Part of a small language model's weights.
Size: width 320, MLP 1280 GELU.
Architecture: tied embeddings, ALiBi.
Training: a variant of Muon for these matrices, 1312M tokens, 5005 steps.
MLP neurons of a small language model. Each row is named by its layer, matrix (up: input weights) and neuron, and shows model dimensions 128-223. Each number is 200 + 40 x the weight over its row's rms, rounded and kept within 0 to 999.
After each neuron's rows, "fires on" lists the tokens most often at its 100 highest values on Wikipedia text that the model never trained on.

L11.up1107,211,192,199,199,193,146,190,228,190,224,115,154,195,174,191,221,215,165,197,219,155,173,195,218,236,236,172,144,171,237,219,231,207,185,248,200,187,124,196,263,158,179,150,153,216,246,215,271,204,232,121,203,161,220,265,201,144,180,276,145,234,215,189,231,216,222,237,223,160,161,232,189,119,152,197,251,106,199,253,235,189,194,228,219,156,294,262,201,205,215,168,172,215,184,239,268
fires on: "1", "2", " Man", " August", " July", " Don"

L9.up412,169,222,150,252,184,146,219,219,264,237,162,233,218,252,211,214,183,180,224,147,207,201,153,221,195,121,199,165,179,130,167,196,161,200,217,267,264,224,234,240,196,202,251,173,167,265,202,202,140,216,220,263,195,167,201,243,177,197,183,208,208,197,143,175,191,212,198,155,281,196,282,198,117,253,151,221,237,198,222,243,191,204,229,196,157,239,199,223,194,268,192,161,249,242,175,223
fires on: " ", "2", " o", "1", "\n"

L7.up702,225,249,155,136,259,170,299,113,226,258,205,211,212,128,185,223,206,205,258,196,246,127,216,247,229,237,225,203,189,215,197,128,170,191,231,211,255,277,208,166,243,238,225,199,241,176,227,171,172,193,167,200,203,244,134,215,274,252,142,263,226,258,286,193,190,220,230,225,200,87,215,208,190,160,263,246,175,203,233,147,134,211,188,263,103,237,208,197,217,177,208,222,213,144,231,127
fires on: ":", "-", "0", " (", " by", "al"

L10.up974,176,166,176,170,272,201,192,166,205,218,238,244,186,166,213,176,136,220,273,184,185,179,200,210,208,235,227,218,271,191,249,167,191,177,244,193,211,183,239,91,225,190,225,265,196,194,194,174,153,215,133,172,217,161,197,221,139,177,178,194,201,229,219,176,221,218,138,245,189,227,225,164,223,237,211,251,135,175,205,250,194,162,222,172,169,126,290,194,249,95,268,164,163,208,230,125
fires on: "|", "-", "0", "9"

L7.up1249,236,230,255,248,192,260,168,200,121,211,200,159,157,163,174,238,207,248,188,242,183,255,104,193,259,82,245,161,269,278,218,160,236,149,242,197,201,210,186,234,138,235,196,171,154,203,231,230,232,204,146,209,174,196,241,189,211,184,252,204,213,223,200,238,275,218,242,153,203,230,223,159,115,243,177,215,189,162,173,296,199,214,236,215,290,164,192,195,196,211,88,196,235,191,197,208
fires on: "2", " ", "1", "–"

L11.up304,173,188,119,291,227,231,303,148,300,299,220,169,170,171,139,218,256,279,212,143,141,212,320,143,147,170,188,158,219,182,155,242,161,175,256,224,207,260,178,279,175,127,154,173,147,193,190,204,193,182,197,161,177,224,211,214,161,153,221,213,138,227,243,223,143,159,184,224,189,189,218,189,149,235,200,199,243,236,262,216,202,178,232,180,256,237,214,206,182,218,243,181,236,155,151,217
fires on: "9", "1", " ", "8", " ow"

L10.up873,176,154,98,94,245,178,257,213,133,202,179,158,193,219,245,207,253,217,185,205,201,212,235,251,226,120,158,159,165,179,233,195,233,235,176,220,212,237,200,118,210,149,144,188,168,188,156,202,154,120,182,238,248,195,172,191,154,199,181,165,140,212,235,215,175,246,193,185,138,202,214,203,228,194,184,218,236,244,211,241,236,162,253,219,125,292,185,210,132,226,167,172,231,166,158,241
fires on: "1", " as", " in", " of", "b", " became"

L10.up957,180,176,220,177,169,160,140,201,219,145,148,173,147,163,152,195,197,262,166,166,187,228,177,192,238,182,235,179,208,123,146,154,187,186,93,188,131,192,161,153,197,188,161,196,151,237,170,168,177,256,244,124,186,176,221,200,231,229,128,208,212,138,218,190,209,209,187,176,228,224,189,222,180,207,246,216,219,218,172,230,195,162,222,254,231,199,252,222,194,185,171,246,256,210,172,229
fires on: "2"

L3.up1002,238,201,188,181,234,246,247,197,221,200,168,244,152,151,144,207,227,222,215,205,234,188,216,172,171,135,203,157,263,191,248,227,248,216,242,248,219,253,255,192,208,243,157,249,198,158,129,266,254,176,160,196,200,221,266,147,185,263,192,276,193,218,190,172,282,273,190,176,219,182,168,187,221,172,99,147,190,193,189,260,205,187,214,199,207,264,214,236,172,251,234,261,231,178,214,233
fires on: "1", " |", "2", "0"

L7.up1047,216,164,205,104,166,153,224,188,236,198,170,280,225,177,148,219,214,212,112,103,196,233,151,240,267,175,197,175,213,235,190,196,203,143,129,208,221,261,180,184,131,236,120,187,176,220,148,255,137,180,278,199,211,152,179,224,253,175,197,224,206,108,136,212,288,211,258,180,246,228,207,207,163,229,214,169,141,174,159,177,212,214,177,184,205,165,177,187,233,166,167,191,232,138,161,225
fires on: "0", "7", "9", "1", "2", " available"

L9.up218,231,212,162,178,238,222,208,177,228,116,231,151,228,272,164,261,234,281,220,198,164,203,233,179,172,182,170,186,144,249,159,230,218,174,146,234,162,193,154,168,243,140,91,193,102,216,296,129,194,206,187,156,272,166,244,187,246,121,185,219,214,188,195,145,170,227,194,210,172,216,217,182,202,233,262,146,247,220,144,214,222,211,226,192,222,245,237,174,172,212,137,241,179,218,140,212
fires on: " ", "2", "1", "N"

L3.up970,162,234,162,178,205,275,247,208,160,155,174,209,243,223,218,179,179,237,189,163,194,199,278,247,275,217,165,193,213,109,205,219,159,186,169,214,166,202,267,131,221,165,122,206,174,228,203,284,148,211,120,179,199,188,138,281,173,243,184,159,233,201,192,206,220,220,139,262,222,179,188,162,238,313,223,201,153,161,132,189,262,174,239,196,159,254,215,231,223,267,207,214,224,168,157,169
fires on: ".", " /", "1", " with", " of", "ate"

L11.up93,199,270,173,190,151,194,176,225,230,154,209,173,185,220,153,155,131,145,171,223,306,263,211,222,273,249,252,197,280,142,186,201,192,200,193,246,223,208,211,194,219,177,265,166,176,227,159,241,206,138,179,227,236,176,265,189,179,186,152,214,196,259,222,269,276,234,244,128,204,223,179,185,109,288,190,169,186,257,161,240,184,178,196,212,153,272,169,221,197,184,185,200,299,204,188,232
fires on: "2", "9", "1", "0", " ", "8"